python train.py --num_hidden_layers=12 --vocab_size=2032 --norm_place="pre" --rope_fraction=0.25 --init_std_qkv=0.0142 --init_std_down=0.00291 --lr_head=0.00794 --decay_shape="sqrt" --batch_tokens=32768 --train_tokens=365500000 --max_steps=11155 --dataset="wikipedia_en"
MLP neurons of a small language model. Each row is named by its layer, matrix (up: input weights; down: output weights) and neuron, and shows model dimensions 96-223. Each number is 128 + 24 x the weight over its row's rms, rounded and kept within 0 to 255.
After each neuron's rows, "fires after" lists the tokens most often just before its 100 highest values on Wikipedia text that the model never trained on.

L4.up493 [154 100 114 102 116 164 117 179 153 174 137 130 109 109 121 105 138 136 110 105 113 155 128 166 182 122 122 161 152 131 140 100 154 128 160 220 107 122 101  69 129 149 128 122 108 107 125 120 113 137 117 129 160 134 167 143 154 128 139 149 139 115 132  99 110 159 149 118 121 135 134 120 105 140 124 124  96 124 133 153 127 123 145  87 124  96 134 104 129  97 145 125 135  90 105 182  76 116 158 104 108  77 141 121 131 160 150  93 143 147 158 104 131 110  90  95 115 141  86 141 141 122 129 135 124 124 144 163]
L4.down493 [ 98 121 105 104 124 125 128 120 117  97 109 127 142 152 120  75 145 118 109 135 132 137 128 100  77 132 103 129 161 112 113 228 124 143 112  96 170 139 164 151 134 130 198 117 134 196 129  86 127 126 158 140 142  50  96  78  85 124  90 142  99 159 164 154 129 146 120 110 108 149 149 103  73 115 128 157 123 112 114 123 111 144 138 138 153 143 124 116 132 129 107  90 119 151 143  92 140 141 125 144 149 115 156 142 123 116 124 115 107 116 111 197 112 122 152 150 127 134 124 129 102 142  91 130 106 115  70 129]
fires after: "| ", "the ", "\n\n", "(", "b", "\n"

L3.up199 [101 121 136 139  91 119 114 127 122 153 133 123 101 136 137 104 130 145  94 125 125 151 142 113 170 105 146  93 114 126 113 148 171 154 120 156 100 154 114 118  70 129 114 101 178 120 120 102 114 111 147  88 141 114 129 167 152 188 105 126 126 133 113 136  91 169 164 109 173 144 133 112 157  98 110 125 112 124 135  45 101 141 108 146 144 116 146 110  91 122 135 120 166 146 175 105 100 120 170 143 101 125  87 112 101 111 127 144 164 121 125 184  84 123  92 108 152 142 134 128 121 146 168 112 100 196 122 141]
L3.down199 [147 133 115 153 151 156 191 137 120 113 109 154 117 115 146 155 110 121 136 142  98  88 148 134 132  88 161 110  74 142  83 170 103 130 147 127 153 148 139 118  99 134 139 121 114 100 136 115  94 155 112 146 100 134 141 114 159 136  92 121 110 110 126 122  86 127 112 106 123 194 138 145 130 130 128 115 115 123 118 145 146 133 137 130 121 166 180 102 134 120 113 122 173 112 112  99 104  90 112  99 140 116 120 160 155 117  90 137 147 184 117 127 166 151  65 172 104 111 124 130  96 124 129 137 122 133 118 143]
fires after: ", ", "(", "and ", "as "

L4.up163 [135 145  87 155 173 178 131 138 111 120 129 139 165 129 158 123  98 148 110 134  99 101 156 136 146 151 106 139 104 153 119  80 125 132 110 129 128 156 148 102 129 130 102 140  98 182 120  93 111 155  93 131 200  76 120 150 135 122 120 158 162 105  84 109 126 109  98 116 163 142 130 140 132  79  92  65 140 110  99 124 142 178 107 131 141 127 129 119 128 162 114 122 118 152 127 113 153 101 106 125  75 179 145 150 113 138 191 123 158 109 145 135 131 112 151 135 148 115 136 164 117 103 151  93 126 132  93 108]
L4.down163 [114 129 161 146 144  99 143 143 135 146 160 125 142 122 114 142 151 164 106 137 177 131 101 137 167 111 135 109 134 144 183  70 108 104 151 127 127  94 120 132 114 134 105  99 156 107 100 120 162 114 102 117 130 144 136  93 125 129 134 127  79 132 103 141 175 134 141 152  93 117 130 120 127 129 102 157 128 150 143 131 118 102 139 102  88 189 108 137 101 107 123 156 135 118 167 120 135 132 132 169 199 113 113 109 156 104  89 148 103  90 107 109 138 151 106 124 147 104  91  74 155 143 152 113 104 142 158 130]
fires after: "M", "| ", "the ", "ing "

L3.up712 [113 155 115 123 120 113 158  92 132 114  56  98 124 126 143 132 141 126 168 143  86 140 151 120 105 127  84 142 138 119 134 188 109 148 104 145 152 150  92 111 181 132 143 128 135 126 166 141 133 121 118 131 111 104 110  86 126 158 157 137 110 124 177 125 113 152 111 116 134 113 166 119 126 114 135  91  98 126 139 112 162 160 124 130 123 117 141 138 147 171 143 164 155 165 130 166 149 118  92 130 138 145 105 122 156 140 132  94 160 169 128 102 148 120 154 117 139  98 149 199  92 140 150 128 156 145 145 125]
L3.down712 [137 160 175 116 128 123 155 156 154 161 141 156 148  99 140 167 128 106 110 144 163 122  98 161 154 120 145 137  83 142 179 100 144 125 127 122 131 135 136 100  98 157 135 118 132 130 123 123 163 149 128 153 126 152 137 120 107 160 108 161 103 135  95 147 138 111 174 106 118 125 114 137 137 152 119 160 106 176 135 149 132 122 143 108 124 164  94 146 114 164 111 131 130 126 143 140 114 165 187 159 122 125  94 178 123 137 122 164 104 112  97 150  86 157 121  85 107 116 106  77 141  85 138 109 120 134 111 146]
fires after: "was ", "vill", "er", "langu", "st", "P"

L3.up90 [133 114 133 137 140 170  85 121 145 116 142 120 121  96 114 162 140 128 108  93 123 150 106 115 158 127  93 131 126 185 149 140 107 100 138 118 118 159  98 147 114 114 106 127 151 118 160 140 173 160 137  74 183 129 110 131 155 159 134  81 140 116 145 137 136 120 133  87 115 157 105 106 111 105 107 113 148 129  95 104 126 204 161 135 126 112 137  93 145 134 108 117 140 138 169 112 129 109 106 152 103 132 161 111 106 130 110 125 122 138 103 172 160 163 124 126 168 106 122  96 106 160  98 142 134 126 126 128]
L3.down90 [132 143 126 115 129 143 101 136 103 169 153 131 152 172 143  79 191  93 152 171 129 108 101 117 123 116  91 114 116 159 103 137 158 147 130 103 124 128 123 147 139 127 152 159  99  77 125 152 136 129 152 178 139 163  96 121 147 146 102 101  64 130 122 119 108 161 133 134 118 118 119 138 111 111 124 115 162 160 157 104 139 148 158 124 143 133 121 119 111 104 138 118 159 111 104 116 122 124 121 133 147 133 151 142 148 121 136 141 130  96 190 116 105 106 125 154 134  61 153 104 112 119 144 110 117 126 161 138]
fires after: ", ", "In ", "(", "I", "wh", "of "

L6.up11 [157 110 138  81  94 125 133 145 134 110 163 122 135 132 121  74 125 142  63 108 171 147 113 113 152 110 114  82  97 133 144 138 124 156 131 158 105 125 134 105 118 121 148 138 105 101 131 144  92 119 121 103 117 112 165 138 113 120 131 124 143  95 145 116 124 157 146 160  70 138  71 145  79 110 125 147 128 114 130 154 135 111 139  95 159 105 109 112  80 113 110  98 168 104 105 136 106 131 150 116  95  88 157 133 141 103 158  80 120  99 163 159 134 136  93 116 130 127 116  99 139 132 126 141 171 111 130  86]
L6.down11 [112 138  96 100 126 127 132 120  90 156  99 123 101 136 140  91  92 103 109 148 105 131  86 159 139 151 133 131 140  88 104 230 133  98  88 158 103 136 148 146 119  95 122 152 127 138 138 155 128 108 154 136  90 113 110 112 130 120 117  99 139 120 124 128 122 140 138 144  91 116 142 154 126 116 147 147 115 120 165 122  94 133 123 132 154 127 102 171 139 157 142 170 112 152 128 145 128 131 129 125 112 143 105 111  90 122 103 165 128 123 143  92 129 150 160 102 111 137 130 122  95 133 130 103  98 151 110 117]
fires after: "| ", "1", "writ", "2", "/ "

L7.up777 [131  98 148 111 122 145 156 151 152 125  94 153 116  83 144 149 140 123 121  98 145 108 143 131 120 121 148 155 130 148 121 144 104 163 139 120 113 144 143  86 150 143 116 136 115 139 125 147 139 167 179 131 135  84  72  78 123 139 109 138 100 151 114 159 102  69 129 117  95 170 118 135 143 173 146 114  77 127 102 135 149 130 141 129  92 167 137 152 128 127 158 116 123 111 138 162 144 123 127 129 142  96 102 148 103 133 136 162 115 139 136 145 168 130 108 108 101 107 154 109 103 116 132 119 154  71 116  84]
L7.down777 [ 81 173 105 154 105 112  87 137  89 108 133 101 136 184 112 122 112 138 143 180 134 135 110 106 151 146  95  90 122 104 146  74 104  78 139 122 143 102 115 180  98  99 141 142  93 120 124 125 136  89 105 154 114 127 139 128 127 129 162 121 157 130 139  91 144 163 130 115 141 108 128 139 122  79 109 121 151 137 131 129 114 102 147 160 139  88 115 125 127 135  97 143 137 173 134 146 117 128 153 106 145 159 141 106 114 134 148 139 161 126 142  91 139 122 132 173 132 130 135 148 176 149 124 155 120 165 135 131]
fires after: "\n", "\n\n", "—", "="

L4.up897 [133  97 152 126 126 173 108 150 152 135 133 113 130 124  71 113  99 119 172 175 160 120 144 101 142 139 136 121 115 124 112 130 122 149 116  85 132  90 127 108 154 146 122 173 120 139  90  79 116 134  61 122 130 108 105 126 106 138 154 110 113 159 147 125 189 146 125  98 160 120 138 125 109 157 138  81 123 117 102 112 148 128 134 124  82 122 113 117 131 118 146 171 132 145 110 143 115 158 179 150 138 185 159 169 122 111 190 140 102  56 112 150 120 127 114  84 121 134 118 152  81 139 133 107 135 133 125 148]
L4.down897 [138 120 115 147 147 104 131 111 147 157 138  67 131 152 139 139 141 103 117  88  74 167 116 133 150 105 143 143 166 128 190 200 135 108 110 126 164 134 120 128 112 136 162 137  97  87 127 180 119 124 161 109 133 118 164  78 126 137 156 104 158 145 124 115 124 132 142 139 113 108 117 114 115 113 151 166 139 111 134 189 110 118  85 125 135 158 122 144 104 154 104 147 162 134 124 136  80 111  97 139 119 134  97 140 175  81 111 103 165 163 110 134 136  91 102 131  99 142 116  84 155  74 164 132 106 115 100  51]
fires after: "(", "=", "G"

L3.up415 [117 125 118 130  99 112 106 154  57 113 128  92 140 115 117 118 118 153 148 129 115 149 127  83 147 107 130 158 155 152 155 147 121 114 146 114 123 174 115 103  95 127  75 138 123 142 158  80 182 121 171 141 146 110 135 165 122 150 153 108 138  98 123 117 133 164 123 123 141 126 118 145 138  81 138 126 159 130  99  95 144 128 162 127 140  96 151 140  91 136 133 156 152 136 143 124 151 140 131 159 117 116 162 106 116 118 146 123 174 106 124 139 138 172 103 116 166 136  97  96 132 154 155  80 106 118 156 154]
L3.down415 [ 66 145 138 101 113 123 118 135 150 154 135  58 148 144 137  88 150 141 179 152 169 115 153 155 118 118 127 134  79 133 155 116 128 140 116 130 141 126 147 137 165 150 139 162 186 131 117 152 157 146 126 165 114 153 129 110 112 176 147 176 117 137  89 108 110 132 111 198 142 147 124 187 116 106 107 134 152  96  83 157 119 112 137 110 115 119 142 142 152 154 138 118  73 123  91 118  84 113  96 121 134  68 101 116 123 126 134 150 161 126 140 125 125 149 140 129 119 116 125 136 119 127 132 132 137  93 144 160]
fires after: "ed ", "ated ", "have ", "it ", "It "

L5.up634 [175 156  79 115  94 131 119 128 123 115  90  86 110 136 146 119 118 154  82 175  97 117 120  98 113 117 157 144  82 120  96 151 109  97 112 151 133 115 125 131 133 111 156 100 146 152 171 125  89  89 148 107 139 116 120 114 137  99  97  95 135  90 139  77 120 103 123  90 113 124  90 127 134 133 122 126 132 125 106 118 119 109 131 108 140 107 150  98 127 115 133  87 123  95 113 112 109 128 140  75  71 141 162 149 127 126 150  80 108 126 149 103 107 125 109 131  98 132 147 122 105 127 100 133 156 141 140  99]
L5.down634 [ 92 104 151 129 158  82 143 129 118 139 169 155 124 121 140 130 132  96 161  83 135 148 125 171 143  98 100 121 153 139 172   1 138 116 132 151 128 148 133 110  98 155 119 113 120 114 101 126 158 139 155 138  65 132 134 145 134 121 162 124 134 147 138 147 133 142 122 172 106 147 149 143 119 146 138 136  91 165 149 118 125 138 124 112 125 128 118 174 142 160 130 161 133 135 110 136 131 117 132 172 167 130  75 109 144  87  96 164 147 132 124 104 136 120 149 130 125 114 110  88 116 149 133 132 136 142 127 132]
fires after: ", ", "bec", "S", "\", ", "ie", "("

L3.up1018 [134 126 138 115 112 134 127 158 128 163 120 118  84  88 148 198  84 140 117 122 106 175 125 156 165 123 102 116 143 169 129 124 180 104 118  94 127 100 124 132  85 151 118 130 130 130 124 165  98 159 145 111 130 115 135 154 137 107 106  85 156 137 108 110 110 127 176  46 121 121 113 129 127 158 130 116 126  97 113  85 136 106 130  90 143 149 102 130 104 137 128 116 131 140 132 128  99 114 125 126 105 161 137 163 118 126 126 104 124 133 135 180 151 130 119 154 164 106  98 149  88 175 120 139 142 168 100  98]
L3.down1018 [131 150 123  94 106 105 128 168 164 150  86 162 150 133 167 160 135 160  87 117 144  87 136 144  89 141  97 155 125 123  92  94 109 168 124 116 108 108 113 160 110 100  95 153 149 129 110 125 117 126 171 130 134 128  91 110  89 116  82 128 129 146 153 145 143 131 138 120 117 134 160 143 103 112 124  84  95 129 163 144 129 130 123  85 135 149 148 138 101 128 149 155 107 113 142 144 146  62  94 110 105 137 161 133 112 101 134 130  66 126 162  93 108 138 185 130 118 148 110 132  87 103 113 160 166 146 171 153]
fires after: "in ", "of ", "for ", "at ", "with "

L3.up156 [115 128 141 148 128 107 167 129 133 145 127 140 110 141 131 108 150 121 163 128 100 115 115 144 129 154 141 137 125 114 136  55  97 155 130 142 159 107 119 132 132 108 134 112 160 113  94 143 129 122 103  95 134 132 115 134 106 137 139 115 104 123 153 137 149 124 147 127 137  52 149 110 132 133  92 143  92 155 130 100 114  89 115 105 136 174 117 113  95 135 122 159  98  97 173 155 184 132 143 183 132 125  65 150 112 113  99 118 136 148 107 123 124 121 152 105 128  93 134 117 131 153 109 120  72 113 124 153]
L3.down156 [132  97 108 136 119 113 134  98  86 126 174 107 108  93 133 127 133 103  78  86 122 123 108 123 172 123  99 128  82 127 109 192 129 108 126  97  91 108 123 142 137  94 108 146 150 166 141 161  93 120 124 114  82 158 173 112 137 134  97 123 129  97 123  72 101 111 136 124 138 107 104 148 124 104 145 124 126  95 111 119 134 117 179 139 144  72  98 116 100 126 109  75 159 142 125 147  65  99 116  72 122 119 147 115 100 131 114  97 125 113 126 109 112  93 115 103 107 111 139  96  94 166  75 156  94  98 146 133]
fires after: ", ", "ef", "of ", "in"

L3.up222 [142 149 112 106 111 141  78 120  66 117 141 118  90 137 143 114 138 133  94 144 111 110 146 105 121 127  77 107 125 136 117 170 127 124 143 128 135 114 146 104 122 165 142 119 121 137 161 136  94 115 136 141  18 141 130 108 157 125 149 134 171 146 153  86 142 125 146 134  93 117  98 134 138 115 147 143 128 100 147 142 152 186 154 116 157  93 158 153 132 111 147  95 148  76 107  81 113 132 125  66 101 117 177 137 131 136 126 126 111 133 144 186 133 138  96 134 110 150  87 141 148 104 144 137 171 174 128 119]
L3.down222 [119 133 138 140 151 113 115 151 149 134 103 123 116 120 107 128 155  94 155 116 105 185 157 146 110 112 134 113 194 129 107  57 169 117  79 100  94 146 107 159 112 143 122 143 146 127 120 125 160 155 127 125  81 102 122 109  80 136 161  92  70 170 145 144 117 128 118 132 150 135 130 133 128 156 128 143 100 140 131 129 139 147  88 110  95 157 130 168 174 136 133 163 101 158 146 165 131 143 123 175 147 114 103 108 141 123 132 131 134 168 108 151 110 140 151 161 132 104 156 114  98 106 148 101 153 157  93 145]
fires after: "\n\n", "f", "==", "Sec"

L4.up374 [142 110 125 102 136 149  99 119 149  99 115 118 164 138 125 101 111 139 156  88 117 190 133 144 145 119 106 118 148  94 145 122 105 106 139 174 134 158 143 128 142 112 156 122 132 106 160 197 166 155  95 129 160 134 145  89 162 116 130 147  90  86 131 103  93 167 125 113  85 159 112 173 136 142 145 159 130  92 143 141 102 131 149 119 106  75 136 121 116  62  94 157 183 107 111 176  94 119 123 101  87  86 131 127 147 160  69 128 141 148 169 124  91 124 136  93 121 140  90 137 145 109 110 150 137  82 141 163]
L4.down374 [112 153 105 120  93 162 172 128 132 134 101 160 113  83 108 149 104 120 144 152 116 113 154 140  91 159 150 109 111 131 110  61 147 152 111 113 152 133 120  98 149 118 140 140 147 186 114 167 133 126 155 148 113 107 141 114 127 127 130 117 163 131 117 135 103 112 141  98 158 109 137 111 111 131 112 108 133 118 125 143  97 114 152 138 166 103 108 174 142 157 166 129 135 147 121 106 177 143 136 142 103 117 151 136 106 143 147 127 113 157 119 146 134 141 142 128 125 166 159 142 132 124 122 154 135 167  96 148]
fires after: "h", "Wh", "er", "oc", "or", "G"

L6.up362 [148 112 131  80 114 149 120 167 141 126 169 121 103 124 134  84 102 167  74  94 169 175 146 130 181 121 134 106 112 177 142 140 151 171 132 168 121 104 137  80 127 125 129 135  88 114 121  94  99 147 124 114 132 143 167 137 119 138 127 134 173 139 132  88 148 155 138 138  87 172 115 144  95 123 148 130 145 127 150 165 142 135 148 103 169 100 133 120  96 117 132 109 167  95 113 157 102 146 148 112 142 100 188 163 132 100 163 105 143 124 171 129 124 118  86 125 129 143 124 127 157 119 157 108 164 132 139 111]
L6.down362 [153 112 126 104 118 137 147 115 120 128  81 149 165 146 131 123 124 101 143 162 124 103  79 166 122 119 132 139 162  93 104 255 117 106 115 113 117 152 132 190 130 115 155 122 149 127 154 170 153  72 140 112  89 110  90 106 145 143 111 125  85 140 144 158 139 121 127 137 109 136 130 145 124 130 138 119  82 113 163 150 102 114 150 128 121 174 132 142 126 137 134 164 103 141 110 139 120 121 119 138 132 125  73 112 126 142 115 163 121  85 134 114 103 145 138 108 109 141 139 108 101 163 124 138 105 106 110 123]
fires after: "1", "4", "2", "3", "+", "| "

L7.up820 [133 101  89 140  99 155 124  88 152  87  79 136 105 166  92 116  88 161 165 167 158 122 151 130 117 132 159 138  94  99 111 145 112 129 105 104 158 156 124 167 144 123 142 147 112 113 176 172 137 137 109 124  98 130 138 106 115 100 122 124 154 128 134 127 110 170 126  75 169 132  99 151 144 123 145 145 140 113 143 153 158 150 170 143 137  79 140 126 154  68 159 117 142 162 123 147 137  99 127 109 126 129 122 107 130 119 111 129  93 118 121 138 127 157 134 127 109 126 177 143  96 116  98 126 142  99 136 144]
L7.down820 [120 151 127 116 146 109 117 155 101 168 144 100 145 119 163 136  93 119  82  90  95 131 105 126 164 130 120 133 157 138 155  34 144 126 149 138  92 125 126  51 101 124 122 124 113 151 120  79 134 128 144 106 115 103 106 148 160 145 179 139 104 149 138 125 145  87 135 171  99 136 178 113 132 128 140 152 101 167 122  82  98 106 111 129  84 122  92 138 122 147 120 143 106  99 137 112 118 127 123 158 151  93 124 131 170 152 144 128 148 157 122 103 121 112 170 148 107 119  87 113 149 145 157 144 149 146 134 107]
fires after: "(", "of", "al", ", ", "el"

L5.up33 [118 125  94 115 152 150 118 152 115 114 100  91 121  88 148 107 123 130 164 155  96 145 146 110 121 125  89 132 144 109 110 125 149 125 126 159 123 119  59  86 129 116 111 106 119 133 150 107 127 151 141 169 121  82 135  66 150 118 129 136 144 106 111  63 103 157 125 101 121 125 127 123 138 130 115  81 120 144 106 130 120 152 126  92 135  79  94  91 109  99 122 124 140 145 124 161 145 113 106 128 139 108 162 157  97 132 140  88 127 132 108 104 101 129 130 147 110 109 112 183 101 105 138 132 139 155 102  97]
L5.down33 [131 133 149 120 114 128 145 129 123 153 144 156 127 126 125 142 144 138  92 148 150 146 101 147 128  94 117 126 121 123 146 178  82  97 112  83 129 148 126 101  63 161 140 163  82 146 160 113 131 131 132 155  98 114 127 138  91 155 144 132  94 138 131 151 163 111 129 177 135 122 130 142 130 119 123 149 124 162 146 150 129 115 141 115 115 165 122 150 100 127 116 170 118 125 112 145 125 157 162 177 133 139  77 107 159 125 107 137 126 112 148 152 135  85 134 109 136 103 115  57 136 137 117 164 117 159 127 133]
fires after: "R", "- ", "(", "b", "St", "Min"

L4.up283 [110 108 152 101 128 143 105 126 157 123 122 119 127 110 131  94 156 130 138  97 137 181 133 136 155 134 101 124 134 119 181 124 130 133 163 191 127 120  95  87 145 144 131 112 139  55 120 158 144 165 131 149 137 115 140 125 147 141 134 143 136 106 154  89 126 159 145 138 105 109 121 158 117 115 139 146 106 115 143 162 133 169 144 124 104 100 127 132 117  89 111 153 177 125 121 182 127 119 120 162 150 104 127 122 137 104 107 109 146 153 154 165 134 147 129 128 140 128  72 141 143 104 131 127 123 115 131 134]
L4.down283 [138 153 100 133 125 153 144 100 153 101  97 148 126 140 113 121  88 120 137 165  97 131 129  95 103 142 146 141 136 113  63 215 129 141 110 113 154 121 133 159 163 113 152 146 112 168 161 138 123 110 109 136 146 114 123 108 127 143 106 140 154 103 130 140  83 134 127  83 129 130 121 121 135 134 116 122 136  99 113 151 104 122 136 118 171 103 135 119 144 129 124  90 126 136 111 124 131 126 119 108  82 120 178 137 109 185 126  95 104 141 120 140  98 132 116 120 129 160 166 150 107 130 103 140 101 104 105 125]
fires after: "Wh", "h", "includ", "G", "s", "Min"

L4.up794 [146 112 113 142 158 149 103 128 110  77 173 104 119  86 155  94  80 136  76 133 127 117 154 144 123 109 115 123  84 157 121 114 124  96 126 101 103 120 145  99  86 144  78 113 123 159  70  34 111 107 124 131 124 105  97 159 129 113 125 166 156 139 110  92 147 103  84 120 113 155 102 163 107  88 113  98 144 112 106 149 154 132  98 132 141 112 103 103  99 131 122 107 126 114 139  93 148 118 141 119  94 143 181 155  82 131 154 124 128  99 147 137  98 107 105 149 132 139 140 117 144  79 150 109 152 151 103 115]
L4.down794 [137 136 131 158 139 134 138 110 121 152 133 140 179 133 116 172 170 175 125 147 142 137 110 162 123 123 132 114 128 116 152  88  95 118 137 154 111 109 117 171 127 130 146 137 117  85 123 127 155 137 111 129 110 124 131 111 146 137 139 137 119 103  99 157 144 142 130 139 117 137 126 147 124 143 124 120 136 158 127 132 120 158 123 127  79 217 128 140 153 104 134 168 101 131 159 140 159 160 141 191 192 150 110 115 173  72 115 133 130 121 138  83 168 153 130 120 172  96 127 107 134 156 159 125 139 173 128 118]
fires after: "c", "inc", "n", "Col", "the ", "eg"

L4.up602 [145  97 152 131 183 132 109 137 168 124 152 137  90  93 134 154 114 110 127 117 136 169 145  77 144 135 143 161 146 140 138 104 100 137 112  66 160 151 125 144 126 155  86 183 125  96  86 118 170 158 109 124 130 130 133 121 136 167 116 153 100 138 116 189 129 124 116 101 152 148 153  95 148  98 149 107 117 129 127 120 170 116 110 137 143 133  97  94  82 147 131 123 148 121 175 143 186  84 128 124 133 184  97 114 138 107 163 154 130 127  98 151 112 153 123  93 101 115 182 127 146 115 170 120 126  79 122 116]
L4.down602 [112 157 109 119 109 135 140 112 116 130 104 118 125 168  98 114 154 142 115 146 117 126 120 142 118 115 126 124 107 107 152 246  88 101 101 161 111 132  86  80  93 120 137 101 131 174 147 117  90 120 119 124 120 121 138 120 131 102 133 154 108 108 121  95 112 133 109 158 129 144 139 152  82 158 138 127 140 112 106 153  80 111 163 130 130 101 113 146 153 104 123 139 127 126 114 129 118 141 120 138 115  69 170 132 202 154 111 114 150 102 154 114 123 111 178 153 149 151  61 119 147 159  63 132 114 162 147 123]
fires after: "=", "\n\n", "M", "the ", "("

L7.up837 [103 138 167 116 156 119  92 142 124 145 129 123 149 134 129 118 166 112 184 141 120 162 153 128 141 182  68  85 120 123 168 122 140 142 158 147 131 100 122 117 139 172 115 113 110 120 138 152 120 167  97 163 142 147 132 137 167 146 156 146 109 145 147 122 146 125 134 201 158 114 113 114  95 120 139 124 110 136 126 141 126 170 137 131 123 129 107 140 125  79 113 151 135 159 124 148 143 124 115 160 175 117 108 138 150 110  97 151 150 139 121 152 133 104 134 123 145 116  81 152 104 156 153 131 138 137 120 123]
L7.down837 [157 131 141 143 100 136 140 104 131 101 164 154  98 108 108 109 106 118  91 144 133 104 117 125 146 109 189 169 132 131  82 253 123 137 139 101 141 135 133 147 135 106 150 143 142 161 130 134 115 107 152 106 138 111 121 118  82 105  87  77 159 165 101 134 107 137 124 116 115 122 147 165 127 134  99 143 144 109 149 120 103 118 116 106 117 106 168 122 145 155 137 112 103 138 129 120  88 138 118 111  96 111 165 120 135 171 122 145  97 131 141 124 143 144 150 118 127 152 122 125 144  92  92 144 122 129 135 156]
fires after: "(", "h", "was ", "G"

L4.up389 [155 137 135 133 132 115 138 147 120 114 135 145 127 113 116  74 178 127  74 121 170 157 134  84 148 133 108 114 134 101 129 110 111 146 135 128 110  59 105 113  86 116 124 143 131 114 118 130 105 101 147 111 119 130 141 116 127 147 166 100 173 129 124 116 129  98 136 139 101 115  90 143 125 111 139 120 126 129 142 148 120 102 126 104 124 148 130 124  90 135  88 101 138  87 139 123 153 116 155 126 159 100 145 118 104  77 118 129 128 115 117 137 168 135 122 107 119 151  97 104 122 143 107  96 145 138  98  65]
L4.down389 [134 144 105 132 155 117 155 151 110 125 139 122 110 143 154 127 126 111 144 145 116 157 145 109  92 161 166 159 158 135 120 146 150 110  93 125 142 135  92 186 184 113 135 143 123 148 154 146 116 118  87 156 126 118 137 107 144 103 134 115 151 132 173  84 141 147  76 121 167 125 150 150 118 132 140  91 122 101 147 118 121 143 114 127 192  84 110 102 167 115 135  97 142 140 128 124 124 140  86 113  82 114 147 122 116 110 111  90 134 172 127 112 134 139 129 141 103 151 145 166 111 103 146 133  63 114 114 112]
fires after: ". ", "\n\n", "bel", "s", "Sec", "ach"

L4.up551 [121 177 133 140 170 145 147  98 119 105 119 136 130 125 166 148 135 139 154 134 105 111 162 132 156 108  71 128 102 141 130  61 138 120 114  97 105 106 129 116 119 110 110 136 129 139  92 104 136 157 156 122 129  73  92  90 131 121 131 176 140 115 102 112 116 110  92 104 150 141 124 147 144 130 110 125 143 143 122 125 142 147 111 137 119 146 104 107  81 136 101 111 118 103 145 151 147 107  87 134 149 132 145 134  98 156 119 141 117  92 108 123 140 105 167 181 131 146 145 141 115  93 132  95 168 142 133 194]
L4.down551 [106 176 130 141 114 113 141 104 109 125 116 118 155 132  75 181 110 177 105 127 114 118  95 144 109 119 136 123 147 120 111 127 103 110 106 133 130 124  79 157 149 122 113 102 101  76 125 130 158 129  98 126 118 156 159 123 162  89 122 103 114 123 130 131 164 119 126 122 136 105 102 122 119 138  93 108  88 128 107 129 129 115 122  90 102 157  85 129 148  97 147 160 130 132 163 120 109 133 115 161 161 147 123  83 141 156 131 118 105 137 123 122 118 128  75 101 123  70 117  97 120 127 101 155  93 130 128 109]
fires after: "cl", "n", "the ", "a ", "H", "| "

L3.up652 [114 120  84 110 125 129 127 116 138 115  67 105  97  98 151  88 115 104 152 134  81 109 114 104  96 130  74 145 122  96 116 137 133 115 131 181 124 149  89  91 141 127 127 114 108 144 140 150 127 114 114 139 101  85  82 123 144 160 152 134 117 100 169  87 112 124 120 105 114 107 130 117 100 118  96 113 105  98 109 127 162 150 130 124 149  86 117 124 139 153 126 126 157 158 105 126 121 104  97 108  96 144 103  95 121 148 113 109 116 176 100 107 157  89 115  99 120 105 147 152  94 117 108 111 159 141  95 114]
L3.down652 [108 147 148 116 136 103 126 153 113 145 160 114 139 121 141 147 133  95 104 143 126 126 112 149 148  97 109 127 105 156 118 104 150 105  68 116 100 127 159  62 102 106 135 151  92 143 133  76 135 145 116 139 109  91 133 102 106 146  87 144 133 112 101 131 148 114 148 114  92 122 122 147 136 154 140 144  82 166 158 107 126  90 153  96 125 111 124 134 159 151 115 147  76 135 154 124 117 155 168 131 140  93  68 145 136 119 125 161 105  78 116 133 101 141 141 110 172 117 102 125 123 100 131  92 141 120 111 132]
fires after: "United ", "\n\n", "P", "st"

L4.up618 [127  86 123 150 168 173  84 163 129 121 114 119 111  93 145  87 105 120 143 186  83 121 118 158 153 139 120 134 111 160 158 171 126 149 168 182 139 148 139 109 131 154 133 130 107 122 158 124 104 158 125 167 117 113  99 136 133 132 155 145 141 169 127 104  98 200 146 151 172 113 126 128 131 130 115 103 113 136 130 135 148 154 167 139 146 122 122 128 134 130 159 136 109 166 124 180  87 135 144 155 134 123 173 125 136 111 171 119 130 149 139 119 100 135 131 130 123 118 107 139  93 125 145 154 164 153 118 140]
L4.down618 [145 156 135 111 135 147 113 107 149 121 122 119 110 177 143 127 158 117 127  61 132 104 100 142 131 110 113 118 124 123 145  68  97 149 124 102 104 123 172 145 105 126 148 106 100 130 151 117 156 159 141 135 128 142 115  90  98 154 124 109 108  84 115 148 108 108 131 131  75 128  94 129 120 149 150 155 145 127 139 121 106 112 142 115  52 148 152 145 136 103  96 157  93  81 139 120 131 140 183 156 171 116 127 149 129 114 115 123 142  67 126 127 133  91 141 123 137 120 145 109 129 141 132  87 166 172 136 109]
fires after: "the ", "The ", "- "